From a checkpoint of a small transformer trained on Wikipedia.
Training: a variant of Muon for these matrices, 439M tokens, 3803 steps.
MLP neurons of a small language model. Each row is named by its layer, matrix (down: output weights) and neuron, and shows model dimensions 96-287. Each number is 128 + 32 x the weight over its row's rms, rounded and kept within 0 to 255. Numbers have three digits each. A neuron's up and down rows have the sign that makes its largest values positive.
After each neuron's rows, "fires before" lists the tokens most often just after its 100 highest values on Wikipedia text that the model never trained on.

L5.down534:094130127124134145225133121069110121162145136120164097151132164105122175137106141154135185109128161115117139137116148113118097164148122120124109122138115152161079112108114086052103175039177098173111128101173117131134127115158136097161106159139159128136147124103175177098167092120189166109096094117117130173130092117110206079119122163101101126137180091127132114214166110102129091102106000141163106130132113157102122144110126090222139065144095118082119045110182166102133160125137145122141152119144130174136150122095134170081129118084153157149166142135072082097106142156010167064
fires before: " ", "|", " L", " W"

L7.down640:134096141100151142089072133170071112137085070130134139163139103099047139155111153060088157115148145094142029126084136140164071090116128121116104122149115160163115197121099097136118171105093145148105170131120079149165129125144114064149095157059118118122146120143088138175140119104089117147138083118132129112158202130142115143095134125167150095082124185093056104143148124094125097142114082116135117068176164103164124091161127171098114159138054068159104113159113132120060125152104177168125101102099136147111094182124203155156113067139140183155112174127058128074121183093167172131
fires before: " |", " \"", " -", " |\n", " by"

L5.down592:175141156159068156176172115194099090111083141167164141179127148143121164125131120199122147136200147106118118168159137150119151123171159099144166154156119159105149134109120075105111159154111110149142120135085118114116116157177118137100155152179152145109161165136151143094125173101094179170124117109132159139114075128171116130138153077111150100130113182067081155109110129094117151120136103131097071164168160114165175150107111120165128095102082179124086088116125075075120156079137156092101142168163088182122145112161112102140088140107100156110131099119093159139200169132122146157
fires before: " "

L2.down571:145081145133089116137147100097111061078133104144145127176122154127130101107113079129191149143119129113076126104129209154097150137116156168171103083114102162134118128124136158152185175138130110106155047140063110136110126110118142139133133099102106051112105067163131150139150093101125092112140121124104117120101139148146064167115168123098121144106116151118116177138055130099166117105125140117107093149144118108115119108100137070054131154122145113150103150087104196138080165128159159163102147094147128153128208152057099134167159078114150054114149127164202139121207126123152133154
fires before: " |", ".", "\n"

L6.down23:118133156166157117106175135100163164116113106117101118078153126140115149111130129118122120151163120125116122083138124087107156136075099122117139135113127091129130118151089108129157199118190144091116157000157138094140115121159159130121093150111185101131149131148147110090148127122099103100166150160127132164111164106111133072104134134119114077102122141107168165093124130150146138119122157078112147155135115126115124165155128152255117154178121200138147144110149167122084128124125153127129073100071109115113121139119110255112128118129042078090122140098110155096126155107129114171
fires before: "==", "===", "The", "In"

L2.down529:086125123129127122127110106149108108095120139144129108143133216111052108145161081087091096113144138119128184152141178159183119182102128104184079088159106122153115112135102174102072173139175135115150152106117143136102133089098140087107130121139224188109121086133161109129120092174100121186186139141111174108153175112108053130079126182131111062122149140155169106137154172140150145120079141164071112091115094137161148118137126128135181103097140107128121126207158109058129089134148150098088154145104151133096153170107152169119110140121139147126063104128128192134098133105156132150
fires before: " |", " —", " Formats", " |\n", " "

L6.down551:138128154126116093120084071141024080179162112172203150122096085101174102067133156077058149103087090109092157127158160127082109146081150102147126115179149104084197170145095131085126110193145101121109142101128087158177123172160093161097129132152140121095101146084135083165140128099111191081145106045129090153086179187137095128139095160098109207131109119154158104145172105085072144074109088122090121124095109112144127122143123132112156097093132082127123052130153100150085123067131133115154177151117124104149109141088148122104140106119086106098128194200109130148088157157096127145
fires before: "|", "-", " Candidate", " |"

L5.down686:151115153171082087120161142093099107107119127194139154151054096100163156105160136145128074091104115127156162121144182132124181128061170091115128129029177151135094129125176180072121119194177122143164187118128102159197132169164108119131205098193136129107135124095167103105072161079109121131133105091153143097143137106093113116139130121160113115117137148061130125165114180170158197109140146094077098112080174101187180137177129130075108121133090141104122152133131031123149067102130109098093163100134113097170104166126096098121102099168146092106151066144166179105150152138151127136
fires before: "===", "•", "-", "==", " |", "|"

L6.down816:062125170084149134091132123104179054124109093085157168153114116047145108120170126120117181090109098191107121141057150133118111105136142165121140111169115135155135088094166137163099095192145126163098126080176093101103087133099094086146096104126175181108135151170142142127113088042179139107156128132099168124195124133158173126187149155103121139066130148103177144081065132128153190140158143163119129117107103081169190108109146161101100138086165169102105040116120141129164135192121100139081155094186118137107080184158094031136121176123137151110198109122111127124183130135155041077
fires before: " ", " |", "0", " Q"

L6.down916:170129118065096123063121123159102126125161114141132098139132124133120157137180122160163118089143155147160099126085083149125104108120098107098099101140145040108146113060133091129126107146153187071204085063116140168095097153112179109179130127182157098147131153127127115189162131108124147139106117136172161128098070159061114136113164102070124117133132156186144104077133083088123122153117059139121143111137101138086097133139096141127113120102182165207070136091156154114087198124110155173080147152173112172158143091136190154142104148097085159163130112156182113175225090129146091104
fires before: " ", "0", " (", "mes"

L5.down1196:131125067121072100130239142113193152147162138107110157096156132098150132118142075144147129101148188127139097185142163186158144142135115117110074151131151149132154133133112180091086074176130102123185169149181134153119121140111114130125109138140142087162089160118196071056104135085121076185106122094154121092111078127098117124093143142134117108156091115160131121137085129148092101107133114080114131142104163101095124142100196072105144091123147092105113121178077147164176134119130139118152124190125164137128164128157159102123075167112211142099138121133147142121133136109103109102
fires before: "0", "1", "3", " |", "20"

L5.down38:117136157159098114078138143055107122137186116158076137127134176146111137110109145127060082126130108106132126127117109164137193086106156118081073106137171117156114046168103132161098197172138089099098144126138143104092165114124117115130123106101143122158144160158171138134106143100168176063087103161096149118089113190123192102163150067139104130081114189197197183101098175121057136152179116117106127094111136095123172087124153138132148134098061076122092128069141122134093070118118077098144081140056136155172100130151140128103089164175133125120157077097156130140147169103167092102
fires before: " "

L5.down667:146139123191181118072116113188134125147101155159099094089212126125139035081138117132104137101114139141129204157123109109095144081116150121125056195209173187136099189147150132073136149112148143109153163136100154068133153110115086135147129143145052185147104133094110122168161131117130164091092074104128159106108123149170115133181118099133112096139132128119120130140146074139097165168090156148135166130121122105122090133069137111137137158133138157141116154082164166123134190132216101144105200095162136114170133136185116164119163133084072114124064120112075162138150112119147157178
fires before: " ", " |"

L6.down541:079133130096079104153127086115137130153094109122177103182051109115092142137129158175131118129158123088124164152102090126130147090145137069120200103140088151073168143112083137102168107105162146136114055205066092128114169120201128098094167087106112104102128139114099098147164128107151156156113132137090166084055154118110136115142119137110153164108131120131156143161093121103093134122134095134198147120162109080160112134118113103205133132120137170155131061119168078104106148136174159122116176130124140158164088118118138170195118123118119114101124126145126134063148108219147094133
fires before: " ", " W", " L", " ESPN"

L2.down53:108126113105069123196126152103170114131148083084105131111107120121135134115140129135125123119143158154140125101129135133088070111126087072111116114068074114132052164079102133120101169098146145065123070170147153141115159055117136161135153113088124140132125123150089128132103134093140119108082112156117082150136130130115102105143135079153077102121191115136098133119210179104105091125124106131077114115158128204141148119141127077116067099156092122123145093117150140100148072133150098159064172109167114130108106134085107141125071105098113047130073131121182185144132165139128172122
fires before: " ", "|", " —", " |", " |\n"

L2.down1278:147109098136135121091140067174147132142109117066151135150087124131140130075075133149137176131180112064116065105100105122076159068122107188136124082090173147153157109115119128084072109139110152159154155147125080096135167152126092168093122126149109088129123219122145155143137112105119150076135139072074145130167090075161114063156132090120156140154109146103159148127091169072095100140121080122118116168099188121110128102095104141120140121124152103064104176146097104123104140151153174147106117086138161138122119165079130079117081182132140177097106113121124099105148053100081079109
fires before: " ", " in", "."

L6.down200:113110109164089067158114144174085105144160078126139155107124172103130111100092132138140133116153087113099162089145138065137103111059125168164140140146135143110170150155094226098135142144114069130115107122146099100065176106128098049085158115163124128154138116120145176166102103130051174104162153143137111170143169089156194215142188114078135155120095130121131159094086120121148137087154129160113138105041119142158105096123130091140116137140142153143112059145126138078150199136116102115124184138100160075134131138191079147149127062147140108145118179081143152190161101088139132115
fires before: " |", " ", "0", ";", " Candidate", "1"

L5.down858:188151094086100155152142107110159132144086135158126111151168096115105090114153144165080107148137110090091154141125107134193170140111157123174158069097142175146109062153127098143075212169197140121169107164096119131164094192140131089086120105123124166119102094204129138140102145085110186069103183106137173131147175162157121131139178112080137138150104150107140126117173125121140142116173149134106171131128134059117139126159087124123140142141117130061120141057125125160144118102126170111076142173111099067138097156061098116117112206149112163136181101086061130114152104146139110094
fires before: " ", " of"

L6.down1055:148175138063133097087076120165137171170120096088150081135132167074116144114113081114159116121178129093109146146171093088059159118118142125133159075144096140145084134148070137157145128122141066139134129107161115061160119095103141115105111114163133124154071138132134083132095172145112142138167106132102137147124154096124123125150126145133112095106107073127143140112179108104110099131147102117114148106156117135121125125131115092255132123142130147134151125099111098114122143116155086139146156081120074172131146050118153160130103170093114136099117118103172190099108131163137088106
fires before: "==", "===", "The", "In"

L7.down416:139104161159157139110118161092196186142148085112129148092071124118132149110107126121160125168124137164122110061117122158135104166095106130104072170150144106121122133111077101099115187096151177103105159000115124122107105080158108133131154148134137111123156087143119094089154110164112166121163150149107109116130125124123154111088139112147099068096115155116159176103160141161083123099127136093133124127083133146134183182088148142255135107157157137171132145097083126114160145141161159149150119095115094171113137159146098219097129103123022097168137124119129130114126150124152159147
fires before: " ", " Source"

L5.down464:065134182147160150133092141126083119102107138118111126101131130135110108130082115173160112085095109104125164145113101091125133111132089182122109096163120103157093125108145069107157140105109147147195146116148121076120094108164044134169202090087054067153193191137134135229100123171112137120097130032172109088106109136103129097067143095141127143158087078142109150092121098120125115141084104127130177113111152101167158112157065066107104090159137078197124122071084108097064156155173117145123145141082178151172143132095192156135122168136141134140069088177092149146111118085073118128
fires before: "-", " ", "|"

L7.down1230:163114154099137161118112128145109136144145110124169113104187114134111108131080126173119131113102109108180115127121121116186054168119129107124080140134103136068078134094115163184137080111146118156167162107081123109111090173134117082122133075084104098112179109086079182199114110163112089106131110153150160108134074097166091143097087151146092131117124105132201182129116176100120122144157114080083179172162079133202125105138128148116133088086152134119104134141129078162075125152112118128094146145111101104146124122049115026151143114139147153087164100174124102160124170119133099073
fires before: " ", " of", " in", ":"

L6.down107:113097182132139134170145080175127121121119118154176158142129184105141140143144124161116115122122160145155106224134076129146150103154143095091061143123106131127103124144101139114123161138123178112154123189113188138137148142167073116098162099153150074180086160178108161140107110156174142046122130139142166198090151125142150143092094116139152085129176120097100087124176127064119084141062125177146112155129137101058150059134120122198095156095113132144087105101109157143130109139135144136141110155191141141156153140141158145078122146163062130112128111099107145148212166148153146093
fires before: " ", "0", "1", " the"

L5.down983:136107184115092101179135155158123094176129145131077125154129123169100094131129223159122130134161155115100157107141127134082114123147245108176094079108115144216139024095108090144132123170163088113144103115165133111139072135147104123150143109114139132146097087124112155043108110108138096166129097191123094138121156123127121118169138112103175163171174155130127166118129148139096135113147176180110105121146136141144167118071084149152183087157099172085076100172168112153158110157188119142113130170114117075104130136150133085120127087176098114159149061196090117100109087156098169121
fires before: " "

L2.down652:177145152143164117125075071106103115173139103144130117146042072135057087127171112116130159104116126125157111116114119155136103130149130123075135092157085137207152162157187114055128151079145163135164110162126148129132178129137180140125116108137107131093106175152068173076214194127168114137153146119086150176088130118126075078113145120115099128131134144116120116157093225109145158150087178155073124130113155142130103124159112122120106135060143139108104109157116153112163056112099116184081136156033121164127135218082116161168182077140149130121114099126151170178180140119133131114
fires before: " |", ";", " |\n", ".", " school", "y"

L5.down37:148167092140106105118114068092182162094077082138120073104065084123163119151086152135130132138108146101159116183151099139124210122157164082052100146108089080108114113124080089109139092107098100127115144165155113125108117078121152170127129046143133092053139098178132189104114099126143119135124134105114158157138129103163066118128113131142065157137112126169112165100088048139141134152166145136161113118106120143079143103141074112136108088117123130157130143144047097160139107041147113132081125157108172097094140118153125082106119098141169137105142099143177146141090116140058123092
fires before: " ", " Label"

L7.down1072:121152147136146110109104129130118158085187127120167097122145163052061062140146111119157101105186150122142135153080103104141255117132122184162108149106129146104119120112140122114092099119123136101122088127099046166119174123068154139132140141151102075169086096130103088111083114126103130138116174132133119047115108117123145173105097157121104061135066140160127195141180162168095125122105140173135144131138085116192183121146186083145121170136165099147073143115109132112080164181115071155139128140153155095117247122114091107095153146116151131027077169092104174130154143140146103141
fires before: "==", "-", "|", "===", "0", "1"

L5.down715:204143110075175136123100115092168121109087108155108128122130173143144150110128153168164133140134116119158153075097147089084168134133124128074157092091162136163122104140092094102164153094168146184103151163096117173095090086119141120121087196143117116147078101125155086109099155144157087168162174085145101108115174149148113064145131106097131184119125156182082153119107083111111177212105154171143136197182114115109109140124176111178107107122073102163113129112167055078123128092142120078097134136138137047072138149173052101179164097145135164132184104141170128139104152166093144086
fires before: " ", " —", " −"